MLP neurons of a small language model. Each row is named by its layer, matrix (up: input weights; down: output weights) and neuron, and shows model dimensions 368-463. Each number is 128 + 24 x the weight over its row's rms, rounded and kept within 0 to 255. Numbers have three digits each.
Before each neuron's rows, "fires on" lists the tokens most often at its 100 highest values on Wikipedia text that the model never trained on.

fires on: " |", " Red"
L4.up269:117167129118132095103157128155144118105167124120137116129162154126142109145099121110111116104154099098096136149079114154138128175124128118140160098132088117110114114109129142090124118092165138128115160141123118091129138171122125155077101123105152124154173127107141128137131118089141110155
L4.down269:116121082132108122132109130114138165097072110129175076135086115088177150138128130145076106173107107141134129150142151129143143154147130124124105135130171117122155123143131110090158090130161138163127092150144124119137161113123121137067165093150136141148139124101168106131120149100159153128

fires on: ",", " was", " still", " is", " its", " as"
L4.up2336:067160126142125122125149092152130086145152181139110121111125105111118104112156132160188098132133183132113112124129150092134123105135069105135075095112095157116105161170139100106132115116132172108169164180117152127134150120131121156102124111140106128139138167129095110149118101157095090130
L4.down2336:085129133114134152095099151185154120125130145123164091130077122085122115158139112120166088111149145145141140118134150102075119115108143139155103138174118100108169098110129096154166124153144096066122114117100139143141167090109071096161129118134129168080145097159130094151103121125116152150

fires on: " ", "0", " t"
L4.up913:148143145125153126118143089173144081155157154122149151104117159189173068106149108184160154137107104127098131124149117137088170158107160151123171129131131114095125123123143093183153127132166103138142120088141111106068126128160132143112065107089139138140133165131162134134118148169142096160
L4.down913:122110140121096107136128125084164104164141129119147108157131083157124141101120125131129123154123106100086133154127105127166180124125116120121069158084123162102106128169112177144133082137104169119133122147153116105106121140092110124080090115092129119123128144115127149075148156129113131105

fires on: " G", " f", " T", " B", " lost", "0"
L4.up354:163107124152111137140128146102144143138120129120133152144132104145133075128113136102131116105132130122143108104141158118134183132096152104159134126144161140054151111144172113100144123113135088148137092137134147117177117115111121114123127145098134174144151166102105144110115160100152134095
L4.down354:110136156100113161100130127140107121088130133119143099116120164113129144125134089164111087109117111112105144163138165125103150129157129117154129140122095136193131170127134130150130119114114134140129150139135134119109118100064115142109124142114096128121138117167120164152064105105088157131

fires on: " a", " of", " to", " an"
L4.up2494:098118162127145152150148138097126142141118087104102129114120122108112132103149095133132138133071085195147103102167114141152154134139112122141102112135105113099087125155088143128127083158110108121128133066145090109135157106097148126107101121152122167163164151121088192076120119171105125115
L4.down2494:164163137146118121170132132122149140123155112106098156144147156141175140110150182105091178113144078114105126109111142117112160137103127116136119128135152129114079065100121079128149116131111110088110120130154135107113125153094115080177143143107118118111101123153145122140126100156148109091

fires on: "S", "m", "1", "V", " S", "2"
L4.up402:144101142108138141143125137145138146147103107152111140182113123127121114110110101115163125170127132094081104135103158160092146139154191099134142123112094163149123116123118096107102129134138121103097126148152145087128127101105140140148132139126105129107094113122119092150116152114098120123
L4.down402:123118111136121115131156122121082124141150131141098125147165109115125147175104121104159150166143100081161144142150103139150129124114138139138058092119146133124144145156143096141186128137107122133153132073100106180139099118117103125128149107112136121111144153090144092172143135103167166119

fires on: " ", "2", " the", " |", " The"
L4.up1079:167064128089152169160148151105185130131131112108100131103178143152123095067120125147109093156156111111150131113140143095157089140100134117101106143181102099157128130198181064124153121127173158141116148168128114139116115158126153127134110123098124127135139117113126110096155117089116144101
L4.down1079:119143139157135091077141112110130140152148142110141119127119170149149110157103134121138146111074111102132143104110102129136109153138162126163150083124171136154103155106132112129178163123157138132135118079195125151155188086129101148132154160090124117113137149131094144117125133120103119092

fires on: " |", ",", " and", "-"
L4.up2355:098154125119115076093117104124126131141137142133108079156123096079109171077110160131107131091110120142128089105100143099148172165140154121100179121107120118129170150122110123133183128123137146144106141136123141130177156116102130122086106148178123145131105156127135152089115133169108115106
L4.down2355:125090135111101141159117145125139143123126103138120132105099128131147091134121125135132145153152148113154117125095138195167102112176119114114098137123115143086083115119160115122137168143148118116149100164123148155135146161136090131137107146129113108126113118113159117143104173138177167159

fires on: "'", "–", " +"
L4.up525:199151128169119144158145129097094136132165128138145133147114136106110146097140095110154136106104124145158149129163152123136129146149153119094129171093143118166125157085152138125105142107168121103110168138122132170127123084181088099074153147134142130150140109137125115110137157103140108145
L4.down525:171085168144109064159136157149147147124142119088155177122182109175126149125139126127129158143110117131132114111117150118156143160120127138146156094095125109155147101128116141111120135097178162142136113149120153121132115156116111142124138136125142093139114115092169153107151120129132159102

fires on: "0", " ", "1", "9", "6"
L4.up1040:164112120177129147121147120149152148135133098134157146163140142103122086109100127096139133100105119113118134122128142142149112118148137166110103101133095132118104137134135108135150093130162180169096124095140083115132153143142139157100113155105122134164157098120122168144096113164112101147
L4.down1040:128138141115133131118151126147113147143132172106064172081124106127117119103126191120101165199141130131102125144145129147164167104149122095154118109149135116133147124071101142127139149128110120148119149103113099126123139105119153152116122131144099132104118129126144117147125118118142127180

fires on: "–", " of", " to", "-", " than", "."
L4.up1260:091108130125129116153125156135136120131133116128101160119129138143151168130164149119162136145107160115117109153097164147145103159132112120148131136110106098156153138101126111115129129169126103099156102171117139153100160136131100082120120114098105168084116106125127164109138098176143110127
L4.down1260:174109111126112092143146122147129105106179128130132110140123120102138162127102131084134121071137172136130118092082127142133115136108131141133090109090111133096114183081114156080123150149126120116119106068117090133126125126163126106153144149102094137140149135131136101113116107119142106188

fires on: " ", " which", " of", " who", " that"
L4.up1244:147123104141189167171153121131108114121118177099092104120114140163150125087124117128082111134107130168144087137151134150103079139114164180099127149162106116123111163109187124138142135128163162121124164102170097148131103126106103164140093211135148088101161135124148128179136162147112123193
L4.down1244:117159125117142110101117129099188108134120179166086113133126085154056140152148167098106091114165137133136110165096128118167162100132096128168119121166111125167165159170059132182129092108141122176149108112150130114109115173108145161106127110104133158161145111143118091139089126143163097134

fires on: " and", ",", " South"
L4.up712:122071117119128167134119114130134134108117103154096111090126105118138132086084155123101123155139125149173089121103099130084105098159155107132100101117136111128132138177118146159131117130136144112085148116136158124183145144152088117108105133117166156133150128111150130138154131120159090130
L4.down712:148073123149143123124093171154113155115112106120106113116133096156140167179135176123096150131144109138114099137107091146135147135166105152115151149120150120089087131108155127132141048198150129145149150127134115113120133098125113061132099156126141122131121102151130109114170117151130152143

fires on: " as", " that", " As", "As", " when"
L4.up869:116132138141116113124122130150105100104145067123086101104167111160131124128147176147157125132106077132154132140075145098116151127076120126081136162086091120107146120135125120125141125132151157122132154122139168129126112125142126175152128132117134164123146156140171141095108124137105154150
L4.down869:179132122134122125168083126131121115099127152111099140099094114116095145161160118150062092143150126158104112051109125098124136158128127119077128134105167101130173147151139109090128203144123141100105161127102140117141122132089109124124114144116142123155137156164133139126145121137118116100

fires on: " |", ",", " ("
L4.up2093:124120164128129123123128099137107128133148097147125155143156137128122087109114120128088135120159091148105108120116141131140158154140177169133144114132164124145181141156175123176164130155120123147145169144126153097117174117116065101110139107150106125113122129145113131151090104114097109113
L4.down2093:133106122078119132126147100129126163128119161138093144093087120135120077134118136119133131113104120126120116143150080157134106113140084161139096127127112138129119119127093105111106126106154161137150073122084116130114128129140142151141111120085136094133146127141130184120140100123135101109

fires on: "'", " of", " with", " their", "-"
L4.up2371:122170142115146152171083181090125141122087124122141123102138112132097111117135086147099129116103172170168155137132165117139092146099147113110158141128153164109143134117163083133119142144126130136133098136112110098081122131113124150149133147111153125133134108140085136089143156144178125131
L4.down2371:121134138157122167125170138109153121100114172144140140176092133128128104171141179134121127125145121130116117145151124131126154132108119114142107144119106116101156196132152149117113055133105099124170132109114166160147159127149087112141130114119095094164149134129112115127170084083153115135

fires on: "1", "7", "5", "0", "2", "4"
L4.up2540:124095111143121157139160071126126167101141100108135101128105143105142080129140153127133111094138125136109104140163112112155131126179133107148162130113129099121121104138126094165142148100101097131136119117156131131164106146104140173079104117140127120096156119121159167140085161137156100088
L4.down2540:122105154151133128136119144164080137108094102108100086092145115126153177088139134142152140159128096195115133117133122108132124119185159143158094153147144115114108150127135151120127129130110138107112125107112186135117105108106084153137126116131094076143107136116146100164177109097110115123

fires on: " a", " P", " of", " la"
L4.up2347:162126133111133111132169134102120134131142087187146122119119140137131121083168143113089085118125083153159148173144160136146155146086121144104133146091101162114115116140166118154114116125165106128103065133160170163160109121123102151133097123093150104124140100105124109121103137120105094146
L4.down2347:155087138149084144142154118114108161133093109113146152140112130127120126108148142115111119168106092114096084140110141156161153176116138146098155136114093134168140099104119136138072141076093124098114107095143094049115121122111117112112175125125125116126120157143087062156100123134150153126

fires on: " as", " Pts", "As", " "
L4.up2080:119119138131123134118084139126162105116108133132139126133130135112141128169126156103131088180094124098099097094126143116103089100139112120124184163156157068105123126136117154128127118121144141124156125070128136154119169134102127156135140164055158105164174135113124130113106107136122116111
L4.down2080:160110139122112134149139095124121136145114123129130145133152127134107157126174136105143132149123113094087122110151158120075135176097132140157116113130144153094131151127163126166110141137115105104124172140081120098127094090128134173164164125131122163147105121141124112121168104069154116138

fires on: " ", " °"
L4.up306:134125142103139111094116136083175133144132125135145074123126129109143123092106097120164152105114090098098143113173169124158130124133154155124098161125121144096128150103138113139127127178106161117120141164102172104086119123131104173106101114099117100116095149147124124107154144120151134109
L4.down306:084125148104133148151134138110151143148142113120134136106138126128126129145153126124091110122106155129159122088110090130130174143118101125109166124122134158137144129120120106135112121131177154124137147150153111149160215113139124123163117156144101110138090153118122133163136128159129117141

fires on: " ", "0"
L4.up749:164079148114186126152089133127118087082156120118136180162118120134123095106152111069119101138099152116137108137124126144146134144150126146131156122125166107129122121102110126081090142125155088152102133144093117154136187125151130110124087101144138153119100143172133089103093130123126147133
L4.down749:123137149156088154134155069116149066144111132093114138179149160157147104127121093141087152102126151136145129107149142142125151123093127181178114131105159139123161111110176153148117115138111134134133136157138093097188110159135107141114094143132146153145134128116110153114162123116096123125

fires on: " of", " from", "|", " to", " decides", " |"
L4.up1378:128105147147150098123149169133121119119166093134153104101109135130088137166156127138142156160131148078126096136130087151165135127115108152132117100109109150148151124129131132174102100089123140152109132156107154154148147119114173126121159131121157118100130104118158126102101102136122140134
L4.down1378:101117102122149110075116130114132092111119149116134108119162149163123127126114144119116142116119132143132104152132137164109151091071111113144122154115109111157077150144107158092126149149141112123136148111150128115162147120111113158076121126143088179152176151106097142153152117114140129130

fires on: " ", " of", " de", " in", " Internacional"
L4.up1621:116120112189093078168145135104132108106152113135159061131135131145141106162149166115108147088105100088119136105133108134112141110118133135159157126104127130099113075138088112133123099111205124119118087135199092124176108168106178150126112101137141121138147090090170109099120152111116085113
L4.down1621:120098102128097118107108107099133101141161122102144118137139120198101133130112145122118135139136145108150105109141092134141124143086066109105139118139140112102100127116119096101146128128144131120176100116112144119145109132173140082110133155127119123111092151090093104135160116123084153127

fires on: "9", "2", "1", "4", "6", "-"
L4.up2535:105132154120108149133134136139130147147102102091123108169140138110095159135121142138146110131103142113121122095157141140134125143076122098095132141149176115118102115112132100114129096088118172106132126132135104113131157106133144098138065107104126124109161128131101170108135107146158143149
L4.down2535:158115138127107133122140121100145129143150136116140078151175154121131121094117101096151112129106085130167142154123136164124107142083130111126139133150151137076105163082079149142148111118121139127145127126102156148134117118110113138131126151156152156122141142119117094109120143121141170118

fires on: ",", " of", " in", " to", " as", " "
L4.up2127:128112109101107112118134112112137116102143089118129116110125127134128123175132127166148100174111110101141151154140161133124139138133130142087146139168101121112160130130134153141149144135116128088122070117115144126093101095121137112099116152172106143121104129124104176146156111057163125142
L4.down2127:138125127121140145120117168145140203153110133167104143083135080136126109137151136101094152125136156113107120159133137100128128122144119125098108114137162122123176125092137124145126134159131128127114131116151108173132158149124147114130106131119118165143142119129141110122151117115125171092

fires on: " his", " I", " ", "s", "I", "'"
L4.up259:200124141110144126165122122149116159115178147115152140143142124120118099102146141142131064123120096105113141080142131175112118108112109124109138116109121143142138150180149146155143110125143180152124128101099124096112136063082117100113143112143139150116111089114116149195126088114086150129
L4.down259:113145131113156095163102135093138098150112102114134116111131128166140150132138127116132074135153125165089125127149109121152110145185140131141098092115164136157104115134164124107143163096110134082156168097105123113171116151140089086160078099110176096115129171110135138115141117133127138141

fires on: " As", "As", " there", "A", "There", " There"
L4.up59:157155147150126139103113159162161135166106073125135146136131114121089172178119178128164121122112139116125150139134076110117117111127122132126154124152098107124107137159140125181141085122139172147147127140093102155098132143131135129096156119125111096121148151156115140132125158130072105117
L4.down59:112090168166131168129168163111131111110162132093154157115104160153154128129123095128125130146152097105096110104093119172093152172136122136104118145122161099157123084134105149072092145113145089137081128084140116109153124136145122109109130138134128130169113126145122116178181079145177172163

fires on: ".", " ", " |"
L4.up170:159144127100150143139103130123158137117116140092158113115112112158105115139125133133123143178097091127174100153156127148124122096122106114138114099109162134136127142096114150154165128137136142137128097113140121091126108164142095106131168099118083121080111115145141109158169119089121140090
L4.down170:140161128115116139113109108090124114131156100092118109142161127139096106143132127139073098126114143149132104091132143115144089129134179164172119108142134143197149111133111141110181126089107091136114144091117114166128103078162146153154106100113159116134132101105103129116110129151154110148

fires on: "1", "2", " considered", " about", " to", " is"
L4.up1611:155135111152162094112131137120131107170148090153090087181107133092103133123152146127135103176185131093107112161161109158122087142128133110096129096126138096167140131106126124075140128100144162136128125135125146146151113103131125129119115097153111166104132141126128107132132165174116080121
L4.down1611:118138155098148113154134102163144146092126104141171145124132113118178145119155104141124167129104115142149139145094132141151142095160129085100167118179136093143215080130086098107133150122127105178176172090139110142126164106141153166103155122112096156121121156105113111151167132156128137129

fires on: " the", " ", " El"
L4.up1109:162118129135127118164151153131107130115135101104110131103143135118154075148126154118148139107140070144069111146166124140151098124153124123117117093130120139139152145158169151170107160169155140133123121114111153166153155167138059144138150091110128095131112141103132113123148118129126108113
L4.down1109:127132202116110168128100099135138117149140106125113127129136145166157152106095114121132138123083124125138155140136163113120101100101108150055108145175124116159144076097123172090149121153128176132134110130117138167169153116139127124097127109155153147100092121162116139142096081132141116122

fires on: "'", ".", "/", " States"
L4.up65:157121172161124096131138122098128139163119151121135127136141169120184097132139091157104150097140147128138110117146139137121146106153145121135126137136126107103098111123133121086144163185134100086133140143143099149141125121099121153128124118160103102160125126084134128131101174129120095135
L4.down65:108116115160120129147151070150127107113108132125140120122161151122143139110135152114160116084108153104158082162110149141068123122114141113092125122150088104141123112129114146112089122134116110110130155152110122158151109161124110152134113143146133124132099160067145139153119150108111096169

fires on: " the", "'", "s", " that", " which", "-"
L4.up1298:128117111104103096131112082108122134089171158095121157147116132130198087122129170156124090149097147164103141082098107151163117134120157108074139125113131102123151153140172140097169140096104174113133131152140145162118096167107149136098133126120128126137127152135092182135111119132093112176
L4.down1298:127118134159151129138135137109131143133121111161110161109121136163122075091107129119109165160146134140138164150119094148120129076126136111133113186139087122150122129103100154120142087167144136143117136169155155129152112112128123104112150144164121121099103145144151120138118130107126151124

fires on: " from", " in", ","
L4.up1487:154159109134150108152137118107094180113085145131137117123168144175168109122173186127146128101170111131167141114167148089178097125158093116112097141110134131087120112131103114148141130167109144135176100099112112134147108100115114141148181129077081123117115120117138115138153148181078148156
L4.down1487:115133173109078159106118133142152116115148117176131140130140115142123105102130133129130151133133151116098113121078087137147145092142135130113142147075119139128130177123077158132119139136128125130099152097125125180109132126158135141122121115158123138155147124143105122127134161131135111139

fires on: " ", " in", ".", " as", " C", ","
L4.up1785:112170115149088096102123131136104160124122101118110119130109172112133099109140136122162107151128104142092136147179134096122115125122143123124128171110122119165134130134176118138118168157132127142148121115135106115123154090161091147124153112137096163115108114172088126154125126158130078180
L4.down1785:138163106111096130146128070143135140133148141134194123122141133129144135121127111114169096156167152117099096126156128133123146144073142128131102056110149142110135120128165102114144105149124119127152125127115101109122143116134150161149166140090169078137106100106200126104124130156111100175

fires on: " |", " ", " on", " +", "–"
L4.up250:152156103166126115147122079142092080117135127092124095143081135121111169121070121149098131095127133105154117136177155094149126136127081135134150111127165107139178119100185145116150106125142180112124153119088119129098189137126146130110117182126136127138117097132142142121122164161127126134
L4.down250:149170118110118151121146155096104153083130131135156099115177114141140137157186147145159141120111138122128136108099163116098077144101186128087118121091119165160101140150131110137141126105125099111120137153105130142150118152158097127133086132139091103097096168110119096141134117130155122152

fires on: ",", " of"
L4.up960:123135143085137116125142142106160124130143113096172111077148153088122102118151127126139145138130080156118132133137139140122123165138118180139167150161179152152141118129148128117124143189123080157136153157114116157158136126119113109120158135123096163091131170118142149140119129080170136110
L4.down960:111157111085128116136155119141126134106160145105111099112130124110142111138124138161128140132130083120160148132141097143120129147118115149133146143189126161124188099139100151130137117140110125129115160115135126098093143154108143166118135140135150131154122156140090127098158088106203172116

fires on: " of", " all", " was", "s", " Not"
L4.up1913:110149182121154063149150148134161137099118138130137091168144126123170127150179083108163103146074125157153132153127140138142147117126117127150146166061126134146101140131134095121106112139073132138161100155124131115150110138112130162164192130131120117118166143113111139124118092087127147087
L4.down1913:104094104170137134141137109151138117131105132095114129121101144101131125097128124117101112142128150108094099149150115111122103130140107137120119091089162132149141134080130160117124104166120127127169128157148129135130138156168123137171105127134111100128129104197142136116131125141063090107

fires on: ",", " it", " It", ")"
L4.up232:131148095093105141143118125111109129139165115138104114127111084126140128149087185151141087150120136113144137148097123109114101163181084124107113120146116126121133073088128111128153122146111140145117095142134110099115128149115154154132082116160167157122158148105135128096125162122099111090
L4.down232:127088120130138133132150151157106100136133108117132123090106097131124151145144113126127150121146096136134131138109110164129143157125156140100133129166097136099104113179172166149102060157113134123099115099126114098137131076079082109106169132114087157131095121109120121170127154127134140144

fires on: " an", " An", "An"
L4.up2145:157103106151140148110133127154114112180104114120169073106187102135136156149139143168149118123105155151150151177136111117146110130121111171088160149153171128107134123149135074148124107109161093114131080053113138150151136127127125166140118080173092099145139114145090126123125168147111137058
L4.down2145:077087136096134137175152124124120110143114096121093183144126113146132164134105162147095118134153098184131140100157084113154084127096118168125097131117152197113125149104126096115103120116145133108122150120140128095118113125101138104126155114133133152088159159106127121101096115112089081131

fires on: " the", " first", "th"
L4.up1964:134126135052143153151128133141104154116166100156126136131146157168120085117148138140185129150125121147111131097161090148121121137142140108096131117105153106115105124133092140131087096125164102094126117133102119113120127160149122090139101119120121090123149142147098118158166129171098140129
L4.down1964:146108143140125166138116128122125177155045150128173160141144113125137165122135135163133168109129090132130152163143129160124168121136135141108149134140113094126162090116147106092112103129122114128081152113144123088118105150128126189165126119132092122164149114139144096141120093112151173096

fires on: "1", "9", "3", "0", "5", "8"
L4.up1449:142154148126157076132132125132124153128103155114158188109091149151135117143109156128138166122112137137153130110120127132116125123144127082128135141155156131147111159130125141128100127120117130093143111132088134124127090143145102105128117106100121159142154089124094175118152122163107116140
L4.down1449:096117133138119087083129129123103143175137134082148116191116118157106099145128128099158138086156107149176080095090148154117169135116117114116114131150156179138144140100157126181096110130115126108118151124093131154134138134164129107133109117107113126108132157119116132138151163142102141113

fires on: " the", ":", " \"", " at", " –"
L4.up940:186125136139147153142143144167145153145110112137111133091133142134132164160132132132154133102136105097144140128119086133121158125124196173131094066113147117139181120114090105144162132103158144129176132084173142141127130112117122117116119118093173128159119146117109113100161157133104179097
L4.down940:119139095122138102146098152139132133150133125119117106118110101149116132143101130158070150110116108100113126186166163140097158131076118154123150135131151189127097139113178133132095140158118137098107133088124109080118122138122125139127097142142092129133103096154114131106107133125139131141

fires on: ")"
L4.up1149:116103164135139084117144118109121170117157140140135142133180143128117125103127111149134116138137147112133137152160148154163135155160119098162138113097118144161076119115153100134116112114125156137177166096132106136165161125162118118136092171104182124113180141116128105155120109099137119068
L4.down1149:107140191139127094089127110116107150101085097129119149111108085106128131137114135134129130125166129131083131132088127149140144119118124119112136134153151131138124141084098110109107133160127161126136132142115113149094133140151115126105132145131112130164073150164133141139121077124113106128

fires on: " ", " B"
L4.up1393:110150158077114097104136153126127123180124087156134101130087162122149120143109077128173160080132143124094125124156132112063137144133120102152125094124162178133142126113107145112132100158144179179139110129119126106119187107122103130138111140113149123145128108114127114109116141130092110168
L4.down1393:117102124098150124112109141124137157090134124124122092131146126137136155110131164091105088139149119151142144146126104159163132124106124103148116140126157137102077144141099120140101105137117124101090130128156120143136124142152117107145145152142124146114096129155166114151122122133124150108

fires on: "'", " due", " under"
L4.up1610:156120104171157152133145151125174175123145122126096145177078186124115137126162132112167132090130099117119118096152159127134070092161117160088118169132126123134102084108085146131130103139076094172155118142106136138122112148113167106146127175150173142151129083136139138100120141145092093165
L4.down1610:110087128138120128153122117154120168125132135154127147127114168147111137100185146161118141129119113162092128133085129117149159135132120150155157165178125143118136099182114144137098098127128106130112108124124125096153084126123126129145145168151149152093127111117136110154176119129157180118

fires on: ",", ";", " –", "|", " |", "),"
L4.up1660:169133142145151135162185110143153137098108150110115162093110131105142155167156131115127104124146130106126149155149127054145108153160132150098092132124136150122136147113128113141139120095146136141149091096065178160121078120120125094141087136125181076126140125103131145120152141102155122121
L4.down1660:085134209107109147131143154116126082198163117137141121145108119146155119111105115134119159117141140157122154139129081130119138115079140127119112099116136118150143129129155142129143178110136135153133121155125118168121159091148153163122121144177095110120136123160102128100105135097099159127

fires on: " of", "stream", " |", " for", " Aerospace", " with"
L4.up1226:143105122096136157118123123124138154092163113124135149095139129127133131111138126111122146141134083134136155145100111149143110123148142151133142180115150145117158133149137095172141145150121161119155138112071123109160080082095180136094165101110137141126139161147162130130150131168135130144
L4.down1226:109118146095147149093147115124130148138132166116143206071142133148089179120159118144150119150119142155116139144101143139098175144114091136109113098167106087128147144140138113089141101125120112123102151130139122085117082160163131117109168188112123104144111078130096142097113085140118126139

fires on: " an", "-", " ", "6", "–"
L4.up154:151117131068128144108106124142130144135133171129156126119128132095120139125105152068123130072113151141125146158108116170137131123101142136093088133057113129142110131075109123122147130091167145105110181118120121151124131141135110166143087154114151088125117137149170124184132091102146144116
L4.down154:130116144173115119129097147116147099113135113141109152174155125116131178108158125097061155166108112130125164156164135137116110117145133155125163115129137146097128125095125138141130136171168127134140105092161116146157160135115124149100104091152107137156109131111144160134108170079095130149

fires on: " of", " E", " U", "."
L4.up2205:146134119098156117092157124132156148089122102149158122179134103146099128134132128106135143143161145154137116149094108113146118146130156127148135168085104162174133103132139138151161134177159163125101155096135136107160111112103169117169177137130100126112131139137098130134127106141149117138
L4.down2205:120100112164107095165133110130162116156125115131133141083120132159175132155151093124111089131122179089173131142157162141112117120089125133067125083136171131109134133131110144119157136083155134123159150152134134139138138157131121163117133128100132097167154157141166111123140120154106128148

fires on: " in", " more", " For", " "
L4.up611:139139132133151113181117146095138144143137147102150112113131148107128155101089159114143156179161137104109123070148101138162121165077131131111104155144132152105156136110092149120110145153182136118113108076150061113129132163142141145089126099113127085137136101155118157169149155146131080112
L4.down611:141123141160169103145105124137121093108155086115171117149154141096135154144130166113118137187147170113140088131114153143148182163073148086153114140140131123106125146102103127140140097130126122149111132109147144150132164098105160136138123148111134116122122129138145107138143119131107128115

fires on: " to", " than", "–", " and", ".", " over"
L4.up255:087147152146123114094132128101144106127081111149104129147128161106154148162123151088160155154106156110139163141095113121096086165145158097133167115153147107133124140066137107116075130112090136094148100129130099136150132156114120115119107152110132124091121142128138128139150111163117150148
L4.down255:128139143113177115125135132121113142155161075132130113144118161105145153136160109141165123125142100124121119135124148148132090120151080123141121129106092177127094159110128126126139122114082177123140116066160119138111123120167113171142160120097148111113127107138148116144104128129142086168

fires on: " with", " as", " have", "–", " had"
L4.up664:139137106151141113121134124185087146135100130119152126145089118117104142098104174095111115146123139149083098131124132108147180083123082123168104151116110120157127138146140131154173149116154125114102143117089096114193121143149100095125168123179125080105156097103150144153146135153139159102
L4.down664:115105133124124121139128092169129160148176118122066113121178087157140104164131120139099111143106130085152084128113147106125123127127111128134168133110140136157109131152147154138153110116180135124098140071126099158135072135141121102108119175146117166135161118094125145153120114130107141168

fires on: ",", " named", " as", " is", " was", " name"
L4.up1852:120120115120168115128119152117135138119150135114128148168138096129119147133146110175158133095181173162135132150144106132120152126122142200151178141145093132174118124162098155146105112128130129153127133065127105135161114148119090107087117134122117118116071117128136145067155145095050134123
L4.down1852:174121130102169153085139129151100114126109130134169120112118084175139152107145099179161114145132055159153107136146148140090141132116122158122117132112155157100147109124158100173104152101126139115155136128120145140160132092076128101108101131145127161117095107118130142109149117146155155119

fires on: "s", " her", " his", " himself", " either"
L4.up473:129108101139133131119115134079147159129116150125115140128122124136107116142160152115134069125153150106144093122130109127165149150113142106126116140115142093150143156140136123111180115145122104114144116149115107162147153096148155128132132167118138154149081092116134106146132131170107123124
L4.down473:158142111133139126100085092122130092119132136105143127138152137069132155167145142152105133131101086143097145108146129127194097146207086140110135116057134176185119179169126131171136184106153156134102132142097148129133116121136144144148096110148101109132110144133142123131151123139116136096

fires on: " ", "_{", "'", " Al", "–"
L4.up2333:139110139085148080124110153131123095143167148097143116127157096159127140132155147156131169136117085126123095120154116099109143125132161169125093169128139148146097089126134112142075143131131159128114152159108118131150123080142101153135069138090123116154136132104103136108090069121126145105
L4.down2333:133114129136126127098138135132120108092146084118160127111133093113179137128131082089143128157121137101123143142092086073134157152152130115102142141158110118132119103100136142138152131118127139111147113141113131151131118166111130108122146124123174138135126142122117121112151100179086137102

fires on: " at", "–", " At"
L4.up2119:140124135149143132125120153117120148055099097151105061166129126086132106155111125098132127184108101098123094196106132173187144136126162132091127138077138140075129130150153180161201141135085129117093132095144107120134088135153146152117126142103121104127125099147157140135144110118126126085
L4.down2119:157140139128134135125133127170113156140090136117095108092119107097093106128104126123150115112117154134141086119133138131146159184143109110129148162124124144147136138113125159139117135143113160114135127110139135134161116157105121146120122123130089115152137137136067110138131102130095150114

fires on: "'", " can", " when", " be", " to", " is"
L4.up265:068097145152130088124161151107114087148132102109131089110161131101180105121115149096134120144101114125146115100128118133075075115152115152166131142121119129145140125106132063147142151111095118186162140130100160157164164121134113140099112151112112162104121090129151143103124133105119127181
L4.down265:069142169096128150172116073134111140145131128133115147104173114074135141137166169128093089134109155110147126155103125123113094084146156102093135123133104132128119078113101099136098091153152154125111119116133148128114118132131153135129096137122122106141123127099120145141090102110112138153